config.yaml
num_hidden_layers: 16
hidden_size: 160
num_attention_heads: 2
num_key_value_heads: 1
head_dim: 64
intermediate_size: 448
vocab_size: 512
hidden_act: "swiglu"
norm: "layernorm"
norm_place: "pre"
norm_eps: 1e-05
positions: "rope"
rope_theta: 10000.0
rope_fraction: 1.0
qk_norm: true
attn_scale: 0.185
bias: "none"
tie_word_embeddings: false
parallel_block: false
init: "trunc"
init_std_qkv: 0.0603
init_std_o: 0.0
init_std_up: 0.0603
init_std_down: 0.0
optimizer: "muon_variant"
learning_rate: 0.0104
lr_mult_o: 4.0
beta1: 0.93
lr_head: 0.00723
warmup_steps: 0
schedule: "wsd"
decay_fraction: 0.886
decay_shape: "sqrt"
final_lr_fraction: 0.0
batch_tokens: 32768
max_seq_len: 512
doc_mask: false
train_tokens: 262900000
max_steps: 8024
dataset: "wikipedia_en"
MLP neurons of a small language model. Each row is named by its layer, matrix (down: output weights) and neuron, and shows model dimensions 32-159. Each number is 128 + 24 x the weight over its row's rms, rounded and kept within 0 to 255. A neuron's up and down rows have the sign that makes its largest values positive.
Before each neuron's rows, "fires before" lists the tokens most often just after its 100 highest values on Wikipedia text that the model never trained on.

fires before: "e", "ge", "ent", "i", "g", "ies"
L5.down384 [123 122 192 134 131  65 121 180 113 139 125  79 110 102 120 139 136 122  94 122  96  79 121 129 142 126 134 152 132 208 123 133 141 110 145 138 139 145 140 155 142 140 151 141 152 129 138 139  81 114 137 105 153  70 115 110 152 141 138 117 154 132 118 143  97 111 158 152 137 132 151 162 111  66 152  74 129 138 109 115 138 125 160 130 128 135 148 111  89 115 127 107 161 138 108 152 147 142  95 152 150 180 131 148 130 103 123 163 131  77 186 108 118 122 103 149 122 130 114 129 143 116 128 125 152 146 119 139]

fires before: "l", "ue", "s", "ing", " of", ","
L2.down14 [126 140 136 176 122  93 111 132 157 147 102 121 121 134 125 140 139 141 141 106  86 100 108 144 123 112 140 165 165 128  96 147 142 126 129 117 186 161 132 127  83 151 144 142 116 106 142 107 140 120 111 130  95 156 144 112 105 150  72 114 136 124  87  98 129 168 121 128 108 226 137 129 165 152  77 136 115 114 150 178  79 123 156 108 124 108 123 116 111 155 132 104 105 127 143  98 128  99 123 139 115 103 114 175 126 133 114 131 137 145 143 139 181 114 153 126 165 116 101 116 140 159 157 128 165 143 124 124]

fires before: "l", "b", "p", "L", "m", "ver"
L11.down246 [170 168 176 166 119  97 139 122  99 110 139 134 165 114 143 119 171  94 105 168 133 160 132 132 153 149 123 137 131  75  97 116 120 135  69  92 124 140 140 147 131 111 104 115 150 132 168 104 120 135 124 146 140 139 141 129 123  92 101 119 170 136 127 154 129 114 149 109 139 145 117 118 168 120  89 120 129  81 135 103 147 168 136  69 116 132 117 122 158 111 125  81 156 115 127 119 154  95 130 142 106  93 124 135 122  88 117 161 151 105 137 150 126 138 120  71 120 150 121 129 126 142 101 109 159 120 107 144]

fires before: "re", "r", "er", "an", "t"
L11.down36 [164 125 120 144 122 169 101 111 129 142 150  95 138 172 137  99 117 169 136 119 104  70 128 132  99 139 158 118 136 106 121  77 139 110 162 129 137 166  93 113 145 101 107 156 170 114 116 120 121 172 107 107 123 176 148 108 151  95 116 141 139 107 111 128 130 147 140 103 143 165  90 134 139 106 132 130 132 150 143 128 165 122 116 112 118 112 126 164 146 144 130 119 143 158 140 111 101 143  68 109 129 160 121 100 126 114 120 159 108 115 117 133 134 120 102  82 119  93 153 127  88 172 154 179 102 115  98 113]

fires before: "is", "a", "id", "il", "S"
L2.down65 [185  74 102 168 150 146 125 145 131 137 120 159 146  79 102 120 116  98 119 139 162 121 146 116 131 100 128 106 113 179 123  91 146 116 159 159 106 124 131 145 115  91  81 163  81 127 111 128 143 101 177 129 156 126 123 142  93 121 178 120 170 126 122  97 154 118 110 156 120 155  99  94  95 114 131 130 156 128 119 123  89 136 148 100 139 146 167 121 103 121 113 117 133 109 119 123  99 149 143 124 154 137 158 135  95 132 132 107 165 142 111 124 153 114 147 165  91 169 130 121 115 136 160 146 169 155 116 109]

fires before: "n", "t", "r", "l", "b", "m"
L8.down301 [143 121 152 158 118 124 119 130 144  91 154 108 116 121 144 120 161 137 145 154 123 114 113 106 101 125 143 133 146 118 134 109 146 167  99 139 125 131 144 117 137 112 179 103 126 112 162  64 107 123 175 119 142 121 145 121 101 116 125 135 160  80 155 138 143 107 116 121 127 159 109 128 160 149 105 161 157 145 113  83 162  98 158 117 122 159 137 122  90 143 125 130 143 125  92  81 127 133 111 134 119 129 127 140 173 125 153 140 119  87 155 131 136 127 125 102  75 106 123 162 119 123 160 139 169  98 112 167]

fires before: "s", "en", "t", "ed", "b"
L5.down68 [161 102 143 127 162 158 128 124 120  91  99 118 133  80 135 110 170 116 125 155 105 144 128 129 129 115 137 129 167 139 182 136  94 109 157 136 168 166 148 113 169 129 130 109 116 132 122  88 126 127 133  87 105 139 133 117 152 116  94 173 147 128 185 165 171 136 155 112  98 104 137  90 161 150 130  82 147 153 160 155 148 146 129 121  86 115 144 141  87 150 125 108 159 118 149 124 128 124 104 117 116 121  84  75 158 113 112 147  99  62 122 128 131 153 131 154 107 100 118 137 126 137  97 112 137 112 136 165]

fires before: "l", "n", "er", " ", "e", "j"
L5.down159 [123  92 120 139 129 155 112 123 100 153  78 154 106 126 112  74 187 138 143 128 108 136 144 154 104 141 158 189 136  77 112 173 137 121 113 150 117 180 139  98 120 152 120 110 131  99  87 125 134 112 141  85 137 170 141 154 141 107 142 101 157 152  96 108 129  85 123 130 164 167 133 102 110 116 105  87 132 103 179 155 135 146 123 128 110 134 130 128 160  92 101  87 120 106 118 120  99 117 106 148 164 119 117 123 134 110 111 115 157 167 132 167 139 131 111 109 140 127 183 101 136 152 154 128 196 146 147 135]

fires before: "et", "en", "t", "am", "e", "w"
L4.down139 [135  97 115 115 134 109 127 119 143 137 127 129 160 116 123 115 180 154  97  83 113 146  80 133 113 113 149 133 139 132 119 106  90 109 100 121 105 131 150 130 147  91  88  93 178 134 157 131 134 146 117  82 154 122 146 185 122 116 163 131 121 122 111 145 113 108 165 137 138 113 134 152  61 119 123 116 144 121 175 125 104 160  73 139 162 117 142 112 124 118 152 197 103 156 118 120 137 108 114  85 106  96 154 137 142 161 157 148 126 102 156 153 117  86 152 158 140 140 139 109 110 138 150 162 145 123 120 157]

fires before: "h", "s", "ion"
L7.down360 [100 171 118 113 130 139  76 108 124 161 117 121 132  94 131 137 143 108 143 164 168 167 147  87  97 115  97 124 116 148 133 130 101 137 156 153 152 170 136 144 116 150 123 121  73 140 146 149 133 140 118 157 114 102 116 121 144 134 121 183 161 133 135 114 129 119 173 128 133 124 129 117 105 141 119  94  74 172 122 114 122 122 125 133 114 151 124 128 127 151 122 122 143  98 127 113  91 115 159 129  92 169  84 149 163 137 156 141  98 141  68 140 159 142 136 113 122 118 131  94 120 117 124 161 112 160 113 140]

fires before: "or", "ion", "iv", "ive", "ed", "u"
L11.down15 [153 108 154 180 145 116 152 102 119 140 132 158  82  92  99 111 135 129 148 162 109 133 139 165 100 118  98 114 143 113 140 131 113 135 117  68 119 132 163 141 109 124 110 129 119 122 138 124 131 131 124 192 129 185  63 130 185 127 120 148 164 133 151 140 152 159 155 159 120 148  68 152 106 112 141 142 123 139 121  91 135 121 131 151 107 145 126  95 142 154  96 143 123  76  88 128 178 110  89 143 133 101 119 103  99 121 148 106 105 123 109 124 121 133 153 114 122 108 158 135  84 129 126 131 148 142 111 141]

fires before: "e", "on", "ag", "is", " th"
L5.down125 [102 128 142 140  90 157 106 157  77 111  92 162 150  99 169 133 142 134 128  72 113 138 129 113 100 111 117 136 110 130 132 132 140 159 165  98 119 127 135 124 142 140 125 128 141 106  88 115 157 128 148 151  88  95 180 136 118 121 100 159 147 154 142 133 121 134 147 130 145 165 103 119 168 147 142 112 129 172 113 112 113 130 147 125 100 155 131 127 116 186 122 118 131 136 123 111 113 138 148 100  93 107 107  82 108 110  87 124 136  87 132 150 142 151 105 129 171 122 115  92 122 111 130 114 187  83 123 130]

fires before: "an", "w", "h", "l", "t"
L11.down195 [123  73 130 141 119 133 100 103 131 152 137 151 128 138 120 110 149 151 148  93 112 154 121 116  76 112 191 153 153 114 127 108 107 118 134 149 148 142 156 150 148 119 106 134 101 116 149 125 139 100 108 155  91 122 150 132 146 148 120 194 130 133 117 114 157 143  95  87  82  82 158 135 134 171 153 107 139 144 147 122 127 124 126 189 164 151 118 102 105 125 148 194 118 116 165 127 114 140 139  71 123  91 166 124 112 132 131 113 127 133 126 159 118  97  91 103 118 101 116 102 106 115 176 117 159 116 138  78]

fires before: "w", "t", "h", "il", "ter", "er"
L12.down26 [156 141 153 107 115 103 165  95  82 137 163 136 136  88 147 115 124 142 143 162 125 110 133 136 116 149 135 111 128 166 133 113 104 131  77 135 116  97 103 148 129  99  99 140 131 127 135 125 140 125  90  91 126 129 105 129  86 131  80 136 139 113 147 180 114 115 137 147 191 140  88 143 124 126 151 113 148 161 163 112 169 182 125 147 162 124 124 153 147 101 162 132  97 138 147 144 125 126 123  97 152 124 137  63 104 117 139 125 131 126 123  91 134 173 122 138 143 109 111 138 127 155 101 112 142  92 115  94]

fires before: "e", "ing", "en", " the", "es", " a"
L7.down68 [ 83 112 113 144 147 100 110 124 133 122  92 144 159 122 134  67 130 122 159  87 105  85 139 104 103  93 140 153  90 119 113 131 112 185 113 137 141 124 162 132  90 124 126 130 149 127 141 136 129 157 138 135 110  92 141 102 116 111 116 138 132 132 135 148 111 133 146 121 139 121 133 129 139 146 132 179 135 140 146 138 117 154 114 131 138 118 110 104 152 100 105 122 109 115 114 137 142 121 109 130 149 151 139  73 118 105 143 130 217 100 136 158 141 173 161 136 159 130 136 197 111 103 157 139 111 129  77 125]

fires before: "p", "ct", "t", "r", "ld"
L8.down426 [131 164  79 127 135  99 131  59  83 145 124 127 137 128 134 121 136 105 136  93 136  90 107 153 152 162 131 137 145  91 139 152 144 131 153 140 121 135 132 133 121 135 122 161 125 161 113 111 153  94 110 176 139 167 111 119 155  95 140 144 162 153 139 129 135  88  85 193 149 131 125  95 131 130 101 107  78 145 137 157 131 110 156 128  90 140 100 141 140 108  95 133 104 118 102 190 111 153 105 125 155 119 113 108 147 116 135 107  92 132 122 154  93 138 120 123 126 142  93 106  78 141 144 137 170 118 165 125]

fires before: "or", "0", "1", "5", "01", "00"
L8.down373 [141 133 164 116 116 172 159 115  99 127 170 151 155 133 152 101 126 138 106 161 158 107 115  72 142 160 123 150 162 131 162 147 126 101 111 109 131 119 143 169 115 155  46  94 158 113 145 103 133 120 133 130 137 131 135 112 123  92 130 117 171 142 120 121 128 136 131 122  72 134 178 131 133 141  93 144 128 120 128 127 184 152 132 122 145 103 142 115 139 123  92 157 103 127 127 149 147 111 123 119  86 113 127 190 122 123 108 104 113 178 174 118 116 155 108 166  80 102 105 146 114 133 119 130 132 121 135 113]

fires before: "on", "h", "her", "t", "en"
L7.down443 [113 113 131 126 165  93 165 143 129 150 107 107  97 120 177  86 154 102 147 163 132 143 152 148 151 165  96 134 140 149 144 177 113 146 116 150 160 112 132 138 159 148  94 117 139 118 120 149 125 170 103 112 154 108 146 136 158 164 146 104 123 139 136  94 144 104 149 117 127 143 139 103 140 117 119  82 122 170 113 138 147 115  86 141 105  92  86 131  67 104 174 113  99 118 147 113 137 133  95 126  96 103 131 144 147 174 103 102 138 115 112  93  95 130 147 134 144 106 163 151 159 101 109 114 171 154 152 146]

fires before: "it", "ess", "ut", "ed", "r"
L10.down191 [140 111 159  97 143 107 165 106 123 161  98 132 131 145 109 169 112 107 141 129 133 161 156 111 123 149 180 122 151 101 161 137 130 141 158 129 152 144  82 107  86 105 142 154 133  81  75 135 154 127 104 118 178 104 166 130 116  96 119  99 180 112 133 115 153 142 120 134 133 129  75 112 116 162 128 124 135 135 133 106  89 103 132 155 120 104 127 136 170 143 112 121 106 144 107 107 109 100 104 163  99 142 119 138 101 129 154 152 142 107  99 123 130  82 146 132 116 116 142 155 135 118 165 132 213 146 141 109]

fires before: "an", "\n", "u", "et", "ut", "le"
L10.down47 [150 146 173 165 124 151 112 134 115 142 172 152 101 131 151 107 103 136 160 120 115 121 109 127 106 142 115 115 159 146 113 124 155 140  95 104 118 135 123 140 138 121  78 146  63 112 122 113 126 160 127 130 141 113 134 108 124 106 108 146 137  96 161 133 121 131  97 113 132 140 146 165 162 132 122  66 117 117 137 136 110 155 151 155 106  84 139  89 119 147 118 108 162 133 128 146 168 144 141 163 138 118 117 108  91 133 143 129 140 110 193 132 180  80  92 115 170 103 139 127 103 141  98 123 111 148 132  88]

fires before: ",", "s", "\n", ".", " in", " |"
L11.down418 [ 75 123  85 145 112 103 108 149  86 137 152 131 131 104 136 152 186 129 127 162  87 160 110 114 121 129 142 161 107 138 129  80  94 151 146 116 133 167 153 142 123 113 160 115 123 120 137 145 163 145 144 151 112 126 101 119 128 139  98 103 139 121 142  88 109 161 155 114 134 107 129 113 133 170 139 131 119 113 146 143 102  83 162 105 109  86 120 104 117 122 122 122 131 103 122 107 168 128 104 111 105 102 100 152 133 138 191 137 150 108 151  89 148 172 153 115 142 102 106  91 124 108 161 121 143 149 152 109]

fires before: "el", "e", "m", "ial", "es"
L7.down102 [107  93 162 131 103 104 136 138  76  77 125 119 130 131 102 109 124 121 117 138 122 112 153 124 142 144 152 128 103 134 127 147 112 177 106 160 132 133 182 185 117 149  93 114 135 112 122 168 115 135 129 149 132 101 152 148 137 135 158 129  81 146 140 117 142 138 145 144 134  86  96 105 144 158 118 213 143 134 138 137 121 117 106 113 150 120  74 136 128 124 162  93 120  99 110 112  81 178 102 147 124 136 162 108 161 150 107 149 106 137 125 135  96 121 136  72 143 134  99 129 119  87 119 113 128 169 137 143]

fires before: "e", "ul", "|", "es", "==", "p"
L10.down259 [103 145 119 157 121 142 177 123 119 138 108 106 136 139 113 120 127 116 143 127  82 133 175  97 146 132  94 171 130 148 160 146 123 122 141 123 108 162 108 115 133  97 139 133 138 141 133  98 120 159 123 143  90 132 113 108 195 173 120 110 142  92 103 138 137 103 115 138 142 183 108  87 120 136 135 123  97 121 164 118 134 106 129 168 117 115  94 133 115 155 143 141  86  64 114 140 143  94 123 103 105 123 153 144 132 147 170 108 125 142 134 132 111 154 121 104 134 143 101 118 129 161 170 102 151 146 139 114]

fires before: "e", "f", "er", "n", "ch", "s"
L2.down12 [119  95  99 146 168 120 146 152  96 100 133 103 159 137 132 137  94 106 160 100 121 162 129 144 136  82 121 118 171 136 112 129 114 116 132 136 131 131 136 147  88 119 127 136 123 166 146 123 156 107 150 101 115 114 114 150  92 158 113 127 125 128 147  74 129 120 122 131 163 157  99  88 135 133 149  99 127 113 165 152 161  92 101 133 122 113 131  87 103  97 147  91  79 139 130 141 111  96 117 106  90 114 137 171 151 145 122 115 128 132 140 123 154 138 132  89 139 137 143 164 142 130 112 153 113 124 190 143]

fires before: ".", ",", " and", ")", "e"
L4.down320 [ 74 150 142 147 147 108 148 135 108 125 105 108 141 141 122 149 134 153 131 132 132 129  95 122 123 127 150 137 149 184 121  59 102 163 134  97 154 193 105 106 150 103 108 155 129 107 141 138 149 102 120 123 114 134 120 127  86  88 122 106 139 149 170 132 113  77 137 117 110  84 112 139 106 136 112 107 162 126 120 133 129 136 151 161 129 110 117  93 109 175 136 151 123 116 114 171 135 120 152  95 116 106 137 148 169 109 189 100 112 141 152 117 125 143 112 119 135 140 111 158 116  96 158 114  82 138 107 125]

fires before: "w", "e", "est", "ip", "en"
L12.down115 [147 139 133 109 148 108 100 167 125 140 168 101 135 115  88 121  72 126 146 141 138 155 101 149 162 140  90 102 121 100 102  88 103 128 135 129 121 159  96 150 150 135  96 120 127  97 134 186 149 167 116 137 178 125 117 177  67 139 131 124 115 145 118 131 116 170 124 105 130 148 100 156 117 142 142 127 144 164 149 128 117 133 136  99 147 105 136 145 161 138 112 103 157 139 123 114 119 171 123 111 124 119 157 114  90 140 125 121  98 123 141 147 108  95 103  97 129 125  95 128 150 115 144 125  54 114 128 136]

fires before: "t", "g", "ound", "r", "ch", "m"
L9.down1 [125 139 127 140 149 174 124 101  76 102 161 102 141 149 148 122 126 116 146 124 120 157 123 127 133 154 139 145 161 114 138 121  93 106  84  85 101 139 146 125 150 131 109 121 154 118 108 174 104 100 144 136 122 142  99  95 114 101 137 166 136 109 100 115 118 127 131 119 152 158 118 130 108 125 135  95 123 136 148 127 120 118  82 138 186  97  89 118 147 139 105 140 111 120 132 133 128 155 134 120 136 168 101 112 183 117 126 178 129  90 108 106  80 144 132 134 152  91 137 163  91 127 146 168 168 166  94 121]

fires before: "es", "ed", "ing", "or"
L10.down258 [108 111 120 160 159 139 164  93 105 117  91 117 105 129 142  94 157 127 106 159 125 156 117  88 152 139  95 106 154 120 187 116 111 127 112 128 149 178 123 123  83 110 115 174 105 159 129 158 132 129 105 164 133 175  94 162 137 147 112  92 124 161 133 133 128 120 125 152 146 120 129 138 120  83 146 114 152 130 131 131 141 129 119 121 124 160 136 140 146 123 156 145  94 108  91 132 176 137 129 131 113 116 129 136 117 146 144 135 137 114 143 108 114 142 129 112  45  83 169  96 106 114 107 174 103 127 118 173]

fires before: "r", "it", "on", "ant", "er", "al"
L2.down252 [ 81  75 120 105 161 134 121 173 161 157 148 100 151 112 130 118 170 111 116 140 127 139 148 128 150 102 127 130 116 173 171 170 104 154 144 143  75 132 127 156 151 120 150 123 120 119 162 144 115 117 147 104  83  78 147 133 108 149 106 124 166 163 165 118  99 107 152 128 106 106 124 131 156 132 121 135 161 132 156 114 131 141 158 109 117 108 137 123 170 113 122 113 139 105 118 103 144 145  85  87 115  93 142 110 126 133 159  99 144  71 183 122 165 114 118 137 129 101 147 118 110 143 127 124 148 164 133 131]

fires before: "a", "ed", "e", "es", "em", "ic"
L2.down262 [117  76 160 140 138  90 142 135 167 144 119 156 126 119  94 127 113 103 109 140 128 132 126 135 133 119 104 122 126 160 132  93 124 132 104 127 146 173 140 108 122 134 108 163 170 124 134 121 122 145 114  87 156 111 166 127 121 107 122 130 110 127 139 138 119  67 118 144 123 140 154 106 165 106 118  91 146 120 104 137 142 120 160  84 148 135 148  98 109 117 169 120 150 152 119 124 121 110 124 158 154 114 127 102  81 151 129 120 137  96 102  97 201  87 181 129 138 143 128 115  93  79 151 139 145 117 128 110]

fires before: "n", "am", ".", "l", "m"
L4.down36 [ 91 161 150 151 122 106 107  88  90 148 132 124 102  99 108 145 131 128 120 153 143 105 140 147 147 142 113 163 141 109 109 139 136 148 110 135  58 113 126 146 189 114 149  98 104  83 152  82 135 149 172  70 155  98 141 123 137 140 125 117 121 125 131 161 110  93  93 166 137 138 121 129 138 117 112 144 153 135 142 118 158  94 154 151 116 164 121 102 146 157 121 138 128 137 160 157  90 133 136 132 146 127 172 107 141 149 124 108 133 130 166 116 143 186 136 109 129 131 128 109  96 103 130  78 108  92 122 143]

fires before: "e", "a", "ep"
L4.down176 [118  97 155 151  75 149 137 134 120 182 113 130 154  66 132  81 126  93 118 100 120 121 204 162 132 118 113 114  97 158 137 135 133 138 113 144  91 112  87 175 127 159 120 141 151 141 123 173  89 124 150  77 147 113 119  89 130 109 146 101 145 129 145 138 139 101 109 155 145 158 101 152 160 128  97 120 103 134 146 103 124 116 115 110 117 108 161 116 126 134 155 138 143 139 117 135 111 135 113 154 151 138 114 204 112 129 121  95 180  96 136 140 158 110 130 163 151 167 118 118 118 140 108 137 142 113 153 156]

fires before: "s", " the", ",", "e", "."
L7.down212 [166 136  99 121 138 129 125 156 120 101 119  88 131 117 156  78 157 150 161 119 149 138 135  90 160 118 117 111 165 130 138 132 134 127 103 116 149 129 137 105 105 160 188 151 151 124 164 123 138 142 158 128 111 131 134 106 114  96  88 123 153 121 143 116  83  70 111  84 141 120 107 129 151  99 103  74  72 121 103 143 133 134 101 130 154 132 172 114 131 154 137 114 120 134 128 123 176 134 167 126 127 102 150 138 142  75 117 114 162 103 143 109 160 110  99 113 123 132 132 146 120 106 130 168 141 130 156 147]

fires before: "o", "ol", "ie", "ul", ","
L11.down362 [163  97 154 136 127  93 157 123 128 165 160 119 182 102 130 139 103 134 139 155 144 128 120 129 127 122 100 131 127 126 126 205 127 172 128  51 143 118 129 139 143 104 135 124 123  95 127 152 105 160 140 151  89 105  96 163 140  88 124 151  98 110  96  77 137  96 119  98 143 165 106 149 133 167  82 166 115 104 118 157 138  81 131 143 120 117 175 165  98 137 128 124 110 110 123 118 133 181 116 138 117  90 121 147 100 174 169 105 147 108  98 163 130 103 140  91 108 129 120 102 144 130 115 176 113 118 149 134]

fires before: "an", "e", "im", "r", "ran", "on"
L10.down70 [109 125 134 153 122 136 156 143 147  91 157 148 161 147 167 152 127 115 126 132 141 120 134 118 126 108  77 143  62 137 114 156 106 117 147 140 102 156 141 118 171 111 164 118 184 110 166 121 136  92 140 116  98  69 153  96 105 164 125 138 107 152 121  81 144 148 162 123 127 125 112  83 163 133 129 100 142 121 110  92 106 147  93  98 117 107 123 102 144 113 100  95 183 136 162  93 145 171 149 147 121  98 110  83 113 130 136 153 130 155 167 134 155 118 108 132 110 158 100  96  87 113 144 125 176 103 137 122]

fires before: "ic", "t", "d", "er", "y"
L8.down140 [107 117 154 127 129 129 130  93 146 162 150 136 119 103 102  85  60 143 162 131  98 165  93 104 140 152 147 124  89 131 117  86  86 125 106 117 104 115 146 111 121 132 101 160 161  82 159 108 164 139 119 148 108 102 134 182 137 155 164 125 119 135 169 133 127 160 153 134 155 131 118 133 152 115 102 133 106 109 123 125 128 162 117 139 118 143 190 171 150 126 138 139 106 107 171 122 131 144  75 104 174 145 145  88  96 109 122 166 119 146 119 136 136 147  92 165 131 133  97  97 119  80 115 103 123  71 134 116]

fires before: "u", "es", "ly", "an", "i"
L2.down183 [123 143 195 180 103 134  82 127 128 151 128 129 130 102 153 172 162 106 129  98 125 139 120 140 145  92 148 127 115 170 102 117 152 141 111 125 112 112 134 125 123 113 126 173 136 170 118 121 123 134  96 149 131 104 100 134 106 163  89 179 148 121  97 112 119 110  89 114 145 121 133 126  88 114 113 103 126 145 119 129 143 129 112 157 126 103 108 154 146 130 131  70 176 162 129 125 133 112 154 121 183  81 128  99 109 132 137  88 157 122 103  96 137  87 142 148 124 125 164 126 135 134 133 107 129 139  99 142]

fires before: "d", "s", "st", "n"
L4.down18 [114 128 121 191 156 128 152 170  98  80 134 116 110 173 140 150 153 131 147 115  98 168 110 125 105 120 139  86 121 103 106 127 128 130 123 185 101 102 179 145  82 119 115  89 148 120 135 121 129 129 121 155 140 148 198 145 108 148  86 185 103 117  98 104 128 103 129 153 122 147 168 104 103 136 134 155 151 124 133 118 154 139 120 127 108 134 127 164 159 147 125 109  95 122 130 133 131 149  68 111 103 108  99 129 124 124 145 130 137 124 122 108 178 127 110 117 112 126 134 160  93 156 119 160 136  94 136 142]

fires before: "s", "es", "ed", "ing", ")", " to"
L10.down270 [ 90 148 148 140 102 124 110 120 136 138 158 148 141 160 103 148 133 108 179 141 115 138 172 148 108 159 100  99 157 173 110 139  98 144 123 183 120 112 157 106 113  95 136 102 122 118  95 106 122 146 131 150  90 143 146 145  93 163 117 143 180 116 124 139 120 104 134  96 108 103 122  78 120 133  96 112 115 158 118 135 153 143 143 133 128 122 106  82 124 150  86 155  89 127 111 133 149 138  76  74 117 151 155 130 143  98 159 108 137 114 130 140 169 135 131 107 131 148 142 143  96 191  79  92 150 141 130 140]

fires before: "n", "r", "t", "ut", "ver", "f"
L12.down349 [142 117 105 101 140 118  89 102 121 108 112 157 156 114 125 138  90 111 144 133 125 125 144 105 137 136 120 144 126 119 160 147 142 126 116  90 130 155 120 124  88 119 106 133 159 124 120  79 163 116 146 122 156 121 170 150 149 111 114 109 134 121 129 135 140 107  99 109  96 143  87  98 149 113 139 174 151 142 148 114 154  97 147 131 109 138 134 113 144  93 119 123 118 137  69 153  95  62 137 162 171 112 140 127 151  89 136 143 117 147 158 142 131 131 101 113 142 145 135 137 113 154 184 153 223 128 116 142]

fires before: ",", " of", ".", " in", " for", " and"
L12.down162 [ 86 122  98 120 121 134 132 103 164 136 119 144  68 117 113 151 155 165 163 133 113 122 122 163 150  99 143 126 129 144 103 147 123 142 101 141 193 156 112 119 116  67 147 131 188 116 126 119 142  79  72 116 124 121  95 137 144 178 118 104 139 149 149 102 139 154 155 131  80 102 139 103 147 115 123  90  91 109 122 163 147 139 129 180 115  96 144 114 131 143 129 103 106 119 120 132 180 131 141  92 147 103 150 114 138 113 151 120 104 130 149 141 137 140 155 112 137 130  89 124 133 113 118 175 151 163 173 136]

fires before: "is", "r", "re", "ir", "an", "ou"
L7.down32 [138 142 160 108 123 120 165 129 102 128  89 108 124  79 125 165 104  97 157 153 120 130 113 127 142 136 119 124 149 112  88 148 109 139 104 102 172 102 114 132 140 156 151 124 122 118 179 138 130 128 146  98  73 194 100  80 150 136 160 121 119 102 114 141 168 115 148  92 118 122 104 127 152 139  94 100 131 136 139 205 153  92 131 140 120 149 127 110 118 107 141 128  89 148  84 128 119 163 107 130 130 196 117 117  79 117 109 152 142 127 150 156 130 122 142 126 119 119  93 155 108 130 136 148 121 107 103 100]

fires before: "s", "p", "e", "h", "ed", "en"
L8.down341 [142 163 128 128 113 120 150 122 141 139 133 130  99  99 155 125 192 118 135 115 132 183 144 138 142 111 103 104  87 160 142 174  93 163 116  89 147 124 128 141 129 145  76 110  68 125 125 158 139 123  72 127  98 102 180 120  91  97 175 157 129 154 162 105 129 144 140 154 146 179 176 104 106 140 131  96 134 142 139 132 115 134 158 122 104 161 116 151 128  97  83 122 133 113 136 133 144  99 126 114 115  91 139 109 118 121 161 123 135 174 113  98 152 131 147 144 130 128 134 142 123 107 103 112 142 136 122 149]

fires before: "ing", "er", "e", "ed", "en", "ers"
L11.down256 [106 107 143  87 127 113  78 126 141 105 191 139 130 140 122 128 134 138 116 122 129 102 138 123 112 116 113 118 130 159  81 113 124 131  92 107 110 143 126 148 115 101  70 122 131 129 160 132 138 164 136 151 146 113 133 116 110 198 127 112 119  97 132 125 115 134 119 162 133 143 164  92  94 194 140 115 114 187 119 122 139 133 147 162 132 108  94 147 120 123 140 116 109 156 139 143 161 117 108 122 131  99 177 130 126 126 138  83 133 112 113 146 189  75 142 144 119 166 134 119 147 129 101 145  98  60  89 143]

fires before: "n", "e", "u", "ard", " the"
L4.down366 [131 159 141 142  97 150  86 124 167 160 100 101  90 166 134 121 150 133 151 132  87 110 119 140 143 154 121 154  91 140  91 162 116  88 110 131 153 147 149  93  81 102  89  98 128 114 109 134 119 108 128 149 129 138 154 120 183 158 125  95 147 134 143 144  82 123 113  93 139 136 118 134 117  79 103 169 118 142 149 168 158 121 142 148 111 140 159 130 135 130 119  88 155 122 109 146 113 129 152 109 135 118  98 142 103 107 155 112 119 118 111 106 106 122 101  69 125 139 165 133 135  87 131 153 112 124 121 152]

fires before: "p", "us", "ver", "ic", "ir", "re"
L2.down104 [143 122 145 122 129 127 132 122 110 105 104 143 174 110 128 135 112  90 134 160 145 166 139 113  99 180 150 126 133 134 137 171 119 154 100 109 140 139 115 144 149 133 149 142 125 167 152 138 102 173 141 141 136 110 139 105 165 153 199  96 118 112 115 131 164  94 138 114  95  86  61 140 166 125  87 157 116 140 108 160 122 143 123 133 107 145 127 152 117 102  97 140 129 111  85  90 130 100 138 144 114 121  97 140 126 120 156 115 123 125 158 110 149 117 179 125 133 119 149 116 151 129 131 146 111 113 169 124]

fires before: "01", "00", "02", "e", "at", "ter"
L12.down369 [167 155 131 168 107 126 133 153  94 143 131 134 110 119 105 146 141 162 148 197 106 137 142 167 147  95 185 142 142 128 145 134  97 109 120 125 116 112 163 129  89 149  69 133 121 153 149 140 123 107 165  69 157 119 129 120 155 113 117 114 140 144 121 107  68 123 111 127 149 125 124 130 122 111 135 169 139 119 127 142 155 107 142 143 120 134  74 123 112 128 120 144  96 164 129 106 159 127 125  91 112 128  83 152 114 138 133 116 125 166 152 121 159  92 102  94  94 136  96 111 131 145 148 116 157 126 160 117]